python train.py --n_layer=11 --d_model=640 --n_head=5 --n_kv_head=1 --head_dim=128 --d_mlp=2112 --vocab_size=38835 --activation="swiglu" --norm="rmsnorm" --norm_place="pre" --norm_eps=1e-05 --positions="rope" --rope_base=10000.0 --rope_fraction=1.0 --qk_norm=true --attn_scale=0.0884 --bias="none" --tie_embeddings=false --parallel_block=false --init="normal" --init_std_qkv=0.0269 --init_std_o=0.0 --init_std_up=0.0269 --init_std_down=0.0 --optimizer="adamw" --lr=0.00109 --beta1=0.9 --beta2=0.99 --weight_decay=0.24 --lr_head=0.00833 --warmup_steps=297 --schedule="wsd" --decay_fraction=0.711 --decay_shape="linear" --final_lr_fraction=0.0 --batch_tokens=[131072, 262144, 524288, 1048576] --seq_len=768 --doc_mask=true --train_tokens=1314000000 --steps=3034 --dataset="wikipedia_en"
MLP neurons of a small language model. Each row is named by its layer, matrix (gate and up: input weights; down: output weights) and neuron, and shows model dimensions 368-463. Each number is 500 + 40 x the weight over its row's rms, rounded and kept within 0 to 999. Numbers have three digits each. A neuron's up and down rows have the sign that makes its largest values positive.
After each neuron's rows, "fires after" lists the tokens most often just before its 100 highest values on Wikipedia text that the model never trained on.

L7.gate768:553506514504484551495487545438509524498448480462509503500471532451426501497464439493516436435439491493444591511471514444551548461513533501543525508518521502499509514452465489476498500409438507441480522554481614551515503487523520554464558443474455490561541495550494527516505503538542467498
L7.up768:598464559561495516521592516461473527489499493423557487519550420544555565439453468544492537451552466455522488506502443426497457511511527495511483513508454520511538476487453486540491538446496518481472485515541585523557493469488529560537488521475480497475508508448530485486543536462541483443
L7.down768:505496478482502535548521480480523561494510448500407467477515430486468535457495529471510429523478524519473616521504572482540539494519510446446602514461512526503477502506514539523462429361515542526509482601541453528512511515504518504506495456521491567498501523462519499507528493533536518521
fires after: "\n", " ", "9", "8", "-", " |"

L7.gate1085:531552600498481501464521544487457545518492519580461498474460479469517473519498537445491467529581483469452526466501497525476556495473531479442512497497487518462548538503496484487505435462528535474476535520514488489476481466521504524468438559470460481496492531452500541460507513448480586507
L7.up1085:529549518525512470539475447529458539563454532481470518537495522502506499521510522564500466492466480527489539524478496514518503500457518435488499500515520556453485542452409445469521479489526589534493426566550507481470514477458575494457487470514444529526544506499491521462555586519541628495
L7.down1085:554530487515518535479537532405445542568482501468502501510423477437504522491532520544479532497479507587497515521432493499481443509482473489472553450506491519483495489525490491450555416481518467501537478530440461457498482524524491458478563460479464497466496480520460536480415479507503456489
fires after: ",", "."

L5.gate680:504509484497574482555507433522494430543536478460520436521538493439486542505503487534502527484460544505475501506497315501506550531547552475481427437477388515501452514501500526508435522450500487576450428513485462454578548442557421419491472524538479473547487470454549517520527451497551544435
L5.up680:500444493496521461430535453495559436512512522437498492494487466571440521483538446546451517569505501525491539457488481517469473455458477448519486468501557460530428474471498478591410456545484509505548511476543549524492528502513483467535539405533472523488505572544557470538444505527493499566
L5.down680:509546506488487494496511520472471496452497526493510489486565473548554471513481484538512456576514516453523432618501493433525518533512443500485461483510568485475533504457453432532518470464472555475567469478432510523468438455433551541529540505509490502520486493478492459476470520514545492536
fires after: "1", "2", "\n", " |"

L7.gate537:523516549530520436482481515470508475557544456504544485498445571426481539460507429555538466489457490477457574503478427501539503539469559499481494526502561516536460484544471476437459521529494483468533479501451454503578494526469475539550539544535591492532502459543471470530450462468506555426
L7.up537:480544490424413517482535522515465432430508442539485503454502425494460495458461482508471431500456521434485460502548562557457468430508452442491578516445528539481516508566413525573541483538460536432532495528556489523505433500532524531458524530501452456560449476461536472530556464483549436528
L7.down537:531485557494500473522448484495562472522501455551466405494530542528513478515523477556527392527494464580506558510526427524543525504456428468499441436488506493506529517463500501413496512490519498439514510544462441497521535539509540474513514516511589559502514474489551492522557487441502502554
fires after: " ", ".", "1", "-", "2"

L5.gate728:500502503481519476512487487480540555467489467493505520510498623554492490510530489487496526587484469586469473527507504493426453516512466459475543541442475590483514548450480443520455505509520632519482537514446446502483571535518525446520505533455498520493525612518485471508498562520549523405
L5.up728:550518504474473466508566454413513490469507496431565519476546467516445475451466486496465502465478506487446480418564498490552514518526510517463498519530515514460520512498454563538473531440480487544503473487532497539472484461493462532515477511517458516530502516486534487478475475446452494481
L5.down728:512524557473512496512496506514544557528518467484539554494472555508536555506507529553462550524483523499416524552453461536452475575564481528484486502443458490538502527545422516559500530418460536493548507499452463449475445488456501465521439480498549533389474475416517446535515569521537488430
fires after: " |", ",", "-", " United", "),"

L5.gate1500:605495514492515508480443492520513559428492479491539488494481510499528467595504584484431485515563407496486517454509426481463545454541520430508500508523473509514541507533380490446531487578531493478502552489457464468550539464516508483524520526477551492527564452471512454457489515530499511457
L5.up1500:528422426476511512575492504477507496494481555559440474477415488445480413486481500529469495510453514451447494433544486462441507447425535561477538537459530519452460603540527514437484458518506551484495455555493518429482488491546522503579484507509479495481496555543495506445523528503478501470
L5.down1500:438501440546583399549515487500438543490530557505478468524508456472480501458509475501550469456484454490456521583451534450521441499425545521597511501456534518491463525523515517410521466505544489583462459515488489493515388516569459515514471481440489516513489469484519476525582501452429487513
fires after: "0", "2", ","

L7.gate1186:530403473434556414519565468521513549434507515509549551513463584531463493483476487500453449469497483520575541478464477552499498539440479529506493475547560488510408487493489499513498497464496490508520498545453496513505533558515469579564532565478573500453540478447503561566518443535536570458
L7.up1186:565512522542450530497478509516560582502488464462499518505503519499473479498535484557493505593537525503487508484508516485453491532475532431505488586507469537456553487511572500559503426507422558472557481517500483527509449488581521540417456461485492456554617528482484529444488503568540513470
L7.down1186:531460532488535516513519523493508479517574549475560566453487469477363453534415536500422442522558432545460532494448517534494503532463500483566484433521449565478469502523509542526557502484528497497476509490432531497483511506494523518523488506436506465533500477450496479506534551523504556522
fires after: " |", ";", " ", "0", "1"

L7.gate181:424510517564522517433481585514484545483528468509465531503514452476545534540532566501527433522519438566512557492479496468517476513561448482511506511464529445540509515472411471507472555524570476517469445522482554556556475505551527502582425475481462428446475476484430513550475554531498567491
L7.up181:491527486442443474497439556425465500490533473513473477514526493645578532546476454501488494482479524473491548466453511473520515444472451449476479538532499560522518432445493481460532474538448432513491532489577510520514524449540453466569491507461487470511476475493526469495462506524484544478
L7.down181:436531545519461537464512539464526521433471487555444480498503539537534491513461437483527574472534526496466463480446503522515512488536604546518517547474443440398550495527536465479495497575522514540462501502488542521531508471528501513525458442508484484490513540473503491478428529497523487471
fires after: "0", ".", "3", " o", "9"

L5.gate1746:480527475480516500478493405527495529536478468543528497500488512526462517464481431565487459515479466540577472484468488537550564498510473509478609468409546523498526511496569486502494477481525435479567466523400458508423429438585483499489459489471511496498558442468544496480543537500469501480
L5.up1746:517491477515549486574483466508437504477540513510516494545538497526555398497520438486563528468486496590528466480463425494447492552502479486439576484445504505532511491553458486554528437525439515485484542417477483516494482565429424498488410446494432524526473464552477526519516513568402512513
L5.down1746:520481503482502460504530453479472470403506508499529524544475493462497467518493524475549498558424498479556541461460467489483508502562521537473536505446464467490501506476521525491509439581470499499502498490535563486430531484466470501569486474468475496528497528513422514425535480463486522512
fires after: "0", " /", " ", "9", ";", "+"

L7.gate1229:459454453555501498572524536478459534458537523580486481479497535456501464495533533519549458497552516435536493446465493533562558466496493477532412476557510523477529495488514471508404472533461495500557507464526553506548502514503522499510501558443534518559513462638502460495582577497475504529
L7.up1229:536538597511557540487517511469451481543440505497479510503464551446495482441519427528554536457512513560487507506527527577522529474522554488548479423580551425512547451493530505556539475455393520485570471538478482521477495428513462519531533519457498477455538424471548514536518532630488514420
L7.down1229:475458506544518511448513516504508476513479528519546506504486463473518549511500554462511513528456464440552538496530447528504470511463489476439536529531481414493509535480535505501445500533498508521480540461488453478494514436484498498442488496538536563514449484500515513554501501461478474537
fires after: "\n"

L7.gate815:512486470508504503440457535495477545467500439439442481518474509546472552567550492508576590523515447516479505544431528467493499506490443477517504445509567609519497496510601533485503440490554453460475600572487483483508519501585499534501549480380530553538478519491540525488450509519519453529
L7.up815:451529433563544483478505525526527518468543469457473572501488547487513477558463511472480471531516494464488501524420451465535544527515485532441539474469469546523505523506494499543539519469386567486443526504527504476494495464516541484525558516482470485453567535490426512546515564541481459452
L7.down815:525448562498489495475503532537489485542510605528502501520548479529516518494526495520542456518571436522523493437512463540439454418446488565520469514505453496471515481527521461485491531589565447474466398469491545509526489538442481537580513548480475521509496531464535493473514526490525492428
fires after: " |", ";", " —;"

L7.gate2020:534457475494497557526509497501549537437461459533518492505508456548530499547571495530519452495536502481497522482518519570491505495525461456461516538521436506604433464559543443462460452486459531489485473499485521480487442488438517537461518439498557507436551588474528490480518501531541612416
L7.up2020:549559482507474519451571528509496474526453580498419540499521468534603554512456501544506486534533501522476496502529504409521533431543455512520456547530539511556432547481469508575495477458540528519473479505460487554533483537557546467462553534490471500508478500522538526506440482484503523475
L7.down2020:501504477491468498526507428502571496534431564462475565492383510429518495503563446432447468527444521529587478475448533501491494519516566549525518443476453485502479445494493487538426510464461483472531529441463528417558613505502444546419550512459514499503471506465442461511507487534471460462
fires after: ",", "5", "),", " Emirates"

L7.gate655:486549518609413475494499469484535600497436506518555486496519525459560436503521499503534567506442510452473510485494473450542553529532498504499504511490475487501527485496447526507426499443561516526477537381495550546489507490488484444476482508520483503483551504523571590495483495426438549462
L7.up655:445490550485467545526485471513591489480493514496571510543465472489566488554581485471482516413474494498523536579468584560506529426495486498493512480498474462434482536538510450543493547522486500465542513502505481487444538510427517471473522520478475519561484476523479493515519530591533483494
L7.down655:469533518503498513517545481462487491493521459463478513566459412605500472513478476457503503510455472489522523477543465516512583514574501525517474491575494472485483567513450444550486424459526506515547394479518546488507476496475483487485536585520512500517439488519476598503492412492517470440
fires after: " |", ";"

L5.gate105:477502502443463466534517519582507554495564509584457490486469486492522489578496557539492522555483446523530526566472529506464480527540490522410516558538395499532541491477499493571516541450552537498438512488463440450498553528541533506526530482534538511495565536532518500510521463503490489550
L5.up105:575594480497494479523496561493456527563479525579435433426499508548510543521477455506491536466530527440406478604488491473478455473529536488455502482581460532564590532489477533529552511410508510524481487539484458512524503505554508464497542510561509558512510477535525452562548509536510500490
L5.down105:445493502451530478483561583512519590493501512534384458533473524474523460455542480461589484487513487473452479552488506487508530547449508513484450537533519468491535482545510553533531467512438514480523460563441439478537594532457473496494536566523458420524536526551550405565483452556481493519
fires after: " ", "1", "."

L5.gate1660:537567546522502489544495450477515489553339451500534480518459478528512524481554475453535432517472446552489567479506452504496505447508507498505488455501502477460573472440540493481434487538457530487492515463479500473488443508465495516545509530459463457442488474506487483489541484512542624543
L5.up1660:467484501495439487479450469483412467452505538563481527551520455445534494480517458493543542495566481497510589458496574460489532527535517518474510489405459486503555492480436544434540545464488431505495458458452481462530486506591488438449558471495527494518479497470476474502501479489447570476
L5.down1660:429517525517483476539512552475441530522429534533512536487495452477467448478536515490563499481500448475497560486467490506531481457526467475443492512510572517550484513503537477522501438513446415495489471478468517430491483418448501497491551479492520487461557491535475525490559493468488497490
fires after: "\n", " ", " .", " Kal", " the"

L5.gate1437:465481484463473492503446534584498602633480505580537466494523515420526537512504542527449440527422478517468526482455482457523535456470524504485519483571558465487520529468528481502505479573463541528511482540581467568552494500473483531538533474478513484483528524518497457488529486566486514450
L5.up1437:520586517426512536443404493482542490530496575477449503454544444520452513519515493502540545496473509459460499489532456498544549472446496468467550564557529490549541508546504477441534491441526535487435502541480467531539517464486474439559437568511450559545506495490560488478561512498485532487
L5.down1437:598470447495510535549531531480493514527467561482440563481508507521505550466506458499606506467495534464466534462547529567455439486466448441453471493528475509543487467453449489570495458455558507431445600520464532502554512471568577542509513569518564496535477542522537531523489533539528520485
fires after: " ", " |", "\n", "0"

L7.gate884:491550597552489461409508603614467473501484535574504521536504482494479505543534500525538478528484475510498495416559468542474513437438500453394464475498467493557512476497482444496500522495562478561552475480460456421474561555502545516464592459487511565429491538498535452458568473561487524521
L7.up884:512551548523496498524531507514558436546529532515522474501505502429477466458498494453468540511515539526565540519442500483481492544443479486501554567505484511560424467506451478441516485454511503514484477522539493493496446488445519541461469553451505472497478536501539488530531511565452494498
L7.down884:481552558460515515466501560501538489511495509527549456510498429510454482520463566525499537505616509520570501406435514510494505476447508484536482553558517593503515548546515588473459479487552523462514453562532454440572455506479543491502477402473520494513466528541491489480465468456576491523
fires after: "1", ",", " a"

L7.gate245:484482530543543413492488467522508446491479451465514563527563597437506531505485460504518595431432495507565494519481512537494526563461472396519541477523383535502485488496484490476578516454466471568498498527542535408622555528527450542456543529514514508540468507489531496485505493556427531520
L7.up245:539580471537499462499490434442497562521489502596458472460536531535480508464486481523545460526594525522457481525533529453428510569504489453441537469491509446480527476561435514427590458496486559582518544523466575496490467490571477566613492517492475568472501495513490491538495459465535531484
L7.down245:539526497479462440524520498505551559545516574477471469525536513459497544475526524514494570489477542475460476456533406432521448570524500462416508478477533512540550529564465527496574434521482496556536407439482461528553521479465531536530434512546557526509439506540410461536523500495509431467
fires after: " ", " (", "\n", "1", "–"

L5.gate727:525505487479534434518564481507517484405486467575498461454511565515465514443470503455558519524488477473524473516564513434511447500502466443476461523453524499487443458448492519505481507415519527540428513468517494507442469533565514537515527466550461441551490482538519549513503493568488490489
L5.up727:529495469484639529535534468473525524525574526447514519482529530557535460545494473518436563520465518475481534559515510473526494443514475403525446527497541488489471432525570444476507564546535509480510520454552566471523473627522501472549496463570515508540500506485377563465540540408510518581
L5.down727:447427509514509554501521507451439486524522513480542504475610557557517584402502526539526504482521539534536480507502587505540524523455444445481555556506515503544546554515565513459552603469414492549520488450534519461528458554576490500469467520516411525509497422477500544428414518417519508540
fires after: "1", " |", "\n"

L7.gate464:519514445483559501517560538568471504522442475488527528447526527434517478423525476429480480517510497453490506408554492504524516486495517460495533534498503540486456466453527530523467544504485467461504507456512480548478467508506506519550442526451558486535443462517552512477564533446531479473
L7.up464:583508466522494407509435491484519545468537584506484481501434416484485515551571529480482510420494455436562497502469577462458530488479563545462493491503484472482453468522542405522503472427522477478467457548407580491492450483511537521539513467507486496465512531508556519578574479498529555485
L7.down464:530527492553474551449473570475414522525459529434535530539486524542538531495404529444477590406517499491490517558566506525399509524435534499444524559501489540563530489366461520540526479486592519531513452477497531403453446459508525447521505458468499557485571531563493537526513486451460493449
fires after: ".", " in", "1", " In", ";", " ("

L7.gate1775:494468496475421513476533523494509591494479480482491415443522469457488488552537502447489484491419504483399474481426550464495449520437536425596507500468476536500506482467507477546500576472519499416559487522547461489545533526478515522525451506479547480445498493459472491504552462497441470510
L7.up1775:536529412531487470490473490527487471521481385506469444445435522547519499512479513575523548401444519545441476460515502501462490551607533491505443469438480506583452465521486504508502480548429534491523473429456563559472568489554564478510489488535457530480507452562468519449485559479478541423
L7.down1775:453512490483449476464531538547491453464477420468531524529561532520438472504514484563510497540552439535502486480493535438513547480459460460486520488483549498492483489530508532526554535486506481535547532407516588490604563538456516518468446491568541517504434510503560499465517524570489520505
fires after: " ", "|", " (", "0"

L7.gate838:523488524495531566456509501583586535488532466472482508509467533454446492523473545491489550539536523530510556507507475636587524535509479485460514510541481512507483535487510529511483486491487482420484465475501543482597467564526573527524435540431576445466504492505502566503545538501459543511
L7.up838:450516526446511475490517465401546542484510524468493536457532431530524502562525535483499524464504486469559516487433461506439469490447527568493588515581505477576540528530501416482493455500521501509456539533470523532454463490504508471498467509624551505538536557517500434497447493498516607460
L7.down838:535465526577500475535551482515541495520567488428482434542503524492560468545488550482469470463423469595460544520476519526506467504454528531528541526442545514498510503508507501404498499516492527500516472473483586513492526463486489468477502473379483479514468470523577495477496523456485543454
fires after: " in", "In", " In", " of"

L7.gate988:486462596521397470458454520492475510454422503545491464467471511490456495494501544476561515459493450503472509452472497534434498509488477511454477488453451456570543508464466563494543517384505505509465505512489439583502489481494495448511489563476498533426564481504504488547543488464559467589
L7.up988:503470433522524607561549503494414501513473472523412499524435471533480498519506534470467578499499492456574481517558461492517502441530588496519492484434484420552446456550518471518504534457460516446559492534439579549483470442559386423514536499597555504513471473518427538549531487499538475490
L7.down988:506554449516508513482592463538569452476505430482450532502444521559486542455513452470441603469545536499573434537435523486575516547452510390490530500536498493471523521410563484543462502532488471473506475483506506497518487496552536565462466504476508455524445537439469581501468495475464480467
fires after: " ", "0", " (", ";", "2", "1"

L7.gate769:519501518420462477501477400513564585504559543508445571471514473457486548580592434482491493485524458419491477534532527508544488484525490507556550423510477528531485487513504474542452515464474566530496427489479463514508543544516427537510490506466470498514452526423498493497553545488506495455
L7.up769:454519446522523577496449470505474570450475421554516516492491493635425509490503505505477576583482490546558494527550510454496504552530487452513535510549470465513471510513517523541542503490473526509504441521500411542496493471522414531461486447510474502501505506522483535450510461554455485494
L7.down769:432445457506457493543399446496459528451516443484553511435420481520495451526471511588473487526534538469447470517536494393558486473475515528501536517512536564505479535525596458499490508454508493514489470451470473541461494554522490498492455538511501456439496488382537532430567410600497424497
fires after: " ", "0", "2", "1", " |", " —"

L5.gate1624:594464506484441488485531408445479499505512554500560564509523548432507503507407461533493508548538496404471493525489496535499565520460444555535499539464481488441537491549528455484483461478452514438607510509524551459468597521496435520524445522517486528460476515484426495496546479463453495487
L5.up1624:454472514514535554485543494506550498532488532522462468504475477519447497522548558586501586501479463532538537507533550433454421481536511512506488470443535510461493581552514499478432511448538538487406518503495525473531486513488523546479528439464469536519506464559490470420523446516495575512
L5.down1624:461440531526538494474470447431506514529466533502500519493527501498581560552473467481445451480485582530511565535514495418507484447417505535492501420531553445508478431512509448447501412529410477485459441494493531499526529416373509524426563489518490468505533495402486596585478500487519397443
fires after: "2", "0", "9", " "

L5.gate70:490482487488494475512491466472527418590520453524508478527501542470520398574522485562507496576489507488484529503451469431561458473499519535494470507481494551579477480495509498496499488470476506424478471443475511500519533539566560503487484495482514523449452460461489549502555468486525508501
L5.up70:433442481509460498516545438583497496434481469535509464553500511487446518477481501433514441483513521520471549506465631506485500488514506526586505575502498433516478496425537500507540533491565415551480462533524493493446501524455471527492490467510539544454540476498479512462516480558483559498
L5.down70:499432467435417511479470465531498527525563525509544454541462528507511571486530421501501488534469500465500561421491498506492507511553565486561563565533558492460490471548534494507554526492492508523461473558489506523531478507537515479516504517489549489448527477497517498488533521501516514545
fires after: "1", " ", "2"

L7.gate990:527523444511408518462477502538514627462542485509491437462507501518522479526528480490538520495528463477425445489593424455488476435536458463554486491409496487457488448503496485466440464433496530531415499510600450615535550549542465550576554469468507544479489535483456467453559539481470528492
L7.up990:535484445537519490538503534497523537470502532502496499536474566460474483516485633505478492552546490452507519397482519463498511530479510429463509492431532561431524518523572520467423490474442504513481475553550458590495575501527488429567486526483534553491551525546527511484523539588458513547
L7.down990:523489586500525472509512514574547530487592562491514492486557525548498470471606512550482444580508511466459520466552531501559494489496438479527475506495517476537487562560539412516473514519508492536537484443478482466523574505494490507584574530471513500529492448503547489469519489481477519485
fires after: " ", " |", "0", "1", "2"

L5.gate1000:477508449517539498492468469542467502513505450474477527527493493454450546444496498462530464573480421558561543464532496517515474551486453494492553444469523588467495510490545459456368474428580518473456480507550482490487529429508474579512472489413519474504549496501436454568510558512544468529
L5.up1000:472502491483499433532504505426491526575501488430497502450464559569522504467555595550505506434495493483512444520463499534456533443527560514461510450526495505537534524539531530523503480503454513520520540441542503542531449465554430500465528437458368521527489505554450460468522512510541558463
L5.down1000:499536539481469497472540554464501484520495463511481509511586561560534532470548485489472484508476543457535412463542507493517549481453459530465541418460422476548512488522525547457505513621506588505476494469462497532495471511478492508509521530560414550540488475526540512455482450488549469525
fires after: "0", "9", "2", "1", " is"

L5.gate798:483473527554468520442519458509481508457494505480516526483485472447570494533553513507530469457589486493534578480475528476491441442528448473472525517433501498498447454484434441466412502493554487479466588507389491509510532489455552525501496524504496495476466554523467532602515475550504619502
L5.up798:475528510487551495513574559496474493516435487464566477564568469492580524536538501569509491446551479386495520510531470516485471534589493515527529507573580493454521540537496498543463438488506501580457440520591480515486490488535515509530494558480527494474564505514581503440483479419561570472
L5.down798:577541474381503469508497476527546548482576535484510538515480450541570558531561437506529510537508448427573477508495518502471418546447423436513497562486456560473537560539560525496566510414469578503529556615463555573472458506609538417544455546503455475480450548507498461542442511514525522474
fires after: " and", ",", " |", " the"

L5.gate788:499486531461535459504485484444521470491497473491501470538503490512529460538510493591470505508491508498573502434548557468543543503616557487537502529545549506551470494502487508495484513564528526574488507494534487442531437464528494516531527482451473417513520433509543531545566516515467473437
L5.up788:551580545572567470501465570475538480497535462429470456462598558477552478470497505507432512501556481542451541561447526485509548502486509465475567556531491524537439484516527489482426497524492531490552590476618452511563494528522498553452465489538495566482574594519478473476427539466383496526
L5.down788:528526504523457491486532490521455503512486457502539463507518491540444545538432494446505453462533471496472477530573558415476560462534525555507525446510573480457472509526478526556522491454425546428524574501562524487496482490592494550507486456508536543455515451562530466583479505467537554487
fires after: "2", "1", " (", "0", ","

L5.gate1986:463541535534620471450519491445506534512496454538541478447583507510559598473536481537529505430509493428431456518502531472513477543487498509487471530525500443507554500493533586487527466499483496552508508484531481513522490502519392455519586474565449507472505507508483487476552446535491502511
L5.up1986:530467481525482475510569451565569541552547527456549587425508539446474519479571467579406516524555455554441596464530536502529485558476540481489582546532541456443530481511494550516440479469557611448458504568498605491462431488536423479467598476513444484550504514425551502528506549469535532474
L5.down1986:458528476541556412396509467544446510522466541562607511485534502474530549480598478573505523528478483471470498454543536541491462479542522437496493557573504434474524470497504566516534420564549497491507475467452516475472405499508525502455515498489493512560432428546577459490525483529450544550
fires after: " |", " (", ","

L5.gate446:479438479551484536487542489489540459537385491538499553487481523479517554454468513552482512480492484519563423520502451515528512537497445457468523437501449498529513523506443535477521526530520579573523497541532499443457434496493434521523477548473477508464482553482515533510489483475501572458
L5.up446:527574539535557535569479488426481515470512472505514515474502519487478487464441511492453516523509497480512481484532514522443533472479528407488506547579507584546583568490490489514484547511454503495525522511480525497538487500526470500520524528454495496490523465543389478478440500466493527489
L5.down446:502488522461490513509493563566524472508578495545508573456531520513525467378470424644463515440437517493492475446482465535543462447504469498468537571486522472490444482462551575500490522505523556532496376538495449464522514546519498502514404496497503514508460587521527508471485488487480520555
fires after: " ", "–", "-"

L7.gate749:561536533432523476470489586463531492552456530503484488482516572409520498531504524494470427478530488490517498464501450500525513609528504403498500563503506526513511484544519516492504487499550569445420481504570504445488547498459489476550542537452531576504506521468515535541473515565429454535
L7.up749:525504536510485524529524492507495551522463452462543476464517449415547498539549549538511507499455488466482495528570516515497463493470529515445503502529477494548504534456505480538479506448441459475427460485526538461498483507486504542533524579450417521538550509472430517569477531490516552531
L7.down749:573504555498515546449511597530515495484525501465516501543594449569483485477539535453466477450446486476437571547426491464468495468513543437439502567532566502474485475532497438517503443517521583508558481507520506457542452455458566504490501500485464486457486522471515483486456549475463496428
fires after: ",", "1"

L5.gate1315:449473445507522467476536534537498576548484465504471525503460518430467554484519499444528498425518463505534496503518538506493575474533467518491560424540524484496522454550472466514472529576477512440474520438540517428583460522517486522460570531507568441418550463383507435485485530483439529450
L5.up1315:440552485494452485487499489543494498515481460425535536496514487498424517490512509571493502474381452527548538460547468543437495500493506468465481527403498537500496449453416487535486521498487468521524530539406520459498499547525468527516493484522482452579441467463579503579453462526437642542
L5.down1315:503494517429518520476520515576519477496492502473510465453560459483546489521529520502458558537406483476440476554514477394484491521499497516402482564438550543528495567576494569447427550487480441498477478496482506546478489433515456485502517476552519489586494546473532492528493494486489487526
fires after: "0", "th", " her", "3", "5", "4"

L7.gate780:537459401495473484462559440477583526496532481455449520454482515485456503435494460547510499503511518525493500496447557430527504547545505401458457478539564471514458503483531531542468456459542541466399509479520494549490427549480500582505463556539495514553504464437576522562498494494456462464
L7.up780:568431475418564462493512501445559407437453514512500514520601512528547474500539503504467452531475516547528534467541455465567506509487479458451495485458487592572514478545536552512485570594556526461379495408509534533517449556515538602470527504407439502460522441431563460511520474523548552544
L7.down780:498478496580538493479428444444489494463568495499501539546496572502432470460478461524564530540504515484496508469568456473515507490477467464484471473526559524563439516466555480513519502464513472497571488461519515522473495483472559446480525500511508554487496457371546489514477530450517491529
fires after: " |", " ", " Edwards", "1", " at", "==="

L5.gate1826:544504515463486520535531435482471471487553482523543472480563503546493512476589502488506489533466505547463512553490436560549524480483400570512484435538489538595520468447482491541514542501560541521484518546499522465540515541484532484471461524497532487477534426440538609558476464458470510541
L5.up1826:545457509494451464486577560542476523550409503543483447499451527574512505465448494457512494499491471522502518491396530472467442564601454447437520518530448525558509479509484399437456487488480498458508527415534478487558562519521430504481480545565481520563455488478518432547499525462464492460
L5.down1826:444506529570557492538489506426504463523509460549511443495541487520531543541544524528525493534520514411522436498468512548469496530503555522511538545442488482491520521478513535434478518590544459416493491515454568494512446471572521523483522499520385463478547500518554537535534514511509454490
fires after: "\n", " the"

L5.gate674:507561499542470479529392490527468505503529541468460506514519465503483543435494449473497503578467443488502494536508481491490530469498448543512493426478545534567528470548568467542516482547502560465477471502522506445494524485497504481466511546474478547470484482566498474474512418492462533496
L5.up674:531543496527489539511511482533468490459480500535434555528498567497468471528440444508604505529508507463459491531651503467575534506511534392397438478542446517545483521509477532492496486482546476447529446497474466530581501496547473506585591547530566477518502533485550524519492546582564460491
L5.down674:502524521525528500479559516484476536503465492438426448595500521529559469522449508540486470514458480446487538526501486497512559541519531511496464482533457514527448432528523515496534512553467509471468558462498469530555553456540547503507509507508482483529493497519545558500554514490476429516
fires after: "\n", "H"

L7.gate614:574458510468426492429578566500561507508582468510464529554506532502438523480475520488522596495527455505494554520587466535484533556550571452478507477486508502514530481502522607458523516506481519524423448513483502469499478562488518533432467531553530493465534487463462463487471453521479532450
L7.up614:587501553496478580514544462558584503451462431440485522516475488589471491516486520454547491551470502419455565535544486446554550462450526478520509503463494533529487448557465519519580543442528482460473498409488527533439491506489500448502494461530502518577424502563473455517477486466504593546
L7.down614:528456514547500470508457519516490482507492461410493497494523515496525587466489541542518462530523502424488519453380508417475455556415494520432474485500546550475595507505484509502568555484575515547539463498535520458493477509470519550511519535535506474459529493488484504513508474496494487575
fires after: "–", " ", "-", "1", "8"

L7.gate440:479580548488493462539496477485479470493492521496560528498565514514468487538511424501442500531432481488420446490533524495516472425495486583506458457485521520501499515541519497492556541483431447492520393513506549570466517532554471496504539542512548426525485461547473506459521506526563606467
L7.up440:535490577487412537499525488419504523485547537576504503368459486395495528520548467551544474482493485513448545537494551528491481528450513502505542528482515490498519538510494491489554536465508476481448474536618524464562561507487540530551474600514514490451525452562443513440526511390512494526
L7.down440:555508518535494516552526506481422521526595583565525468523470447486505497451535496473471490506443499471445559451495515511575444434508458445509452532482519542526513408528490566482539429480452567554444474511454453512485551539527433435566428499508569460545470471575490520569554509439524610556
fires after: " ", "1", "–", "3", "-"

L7.gate344:486519468548544506494538477536527485607541505534506480513525493470515501476508439506431575611485451415493441510549496522470569424545532572420493457488460562537440427509543546529535480501531564483449508494483438445502428517472540448451497473512517452467513465520482488501490476511426614505
L7.up344:533479442476402497467480454485584449559476509451430520521470476521503516466543561525441466465508534489575587630532562475518441503549549473518475589507531554506525446522537449486441474486463546520526512507494544447530499486562531441430463503485491504511498507541530461612487527510474480506
L7.down344:464528538468582526499522498535483559552517560477487481590488455472513503547526388524480523496480428441545532527585481476452518521523499554456499585459484479494547549475392556506563476522514479508455425506503455457443434516521484464483490513530486477477496519514470517520502456564504592453
fires after: " |", ";", "3"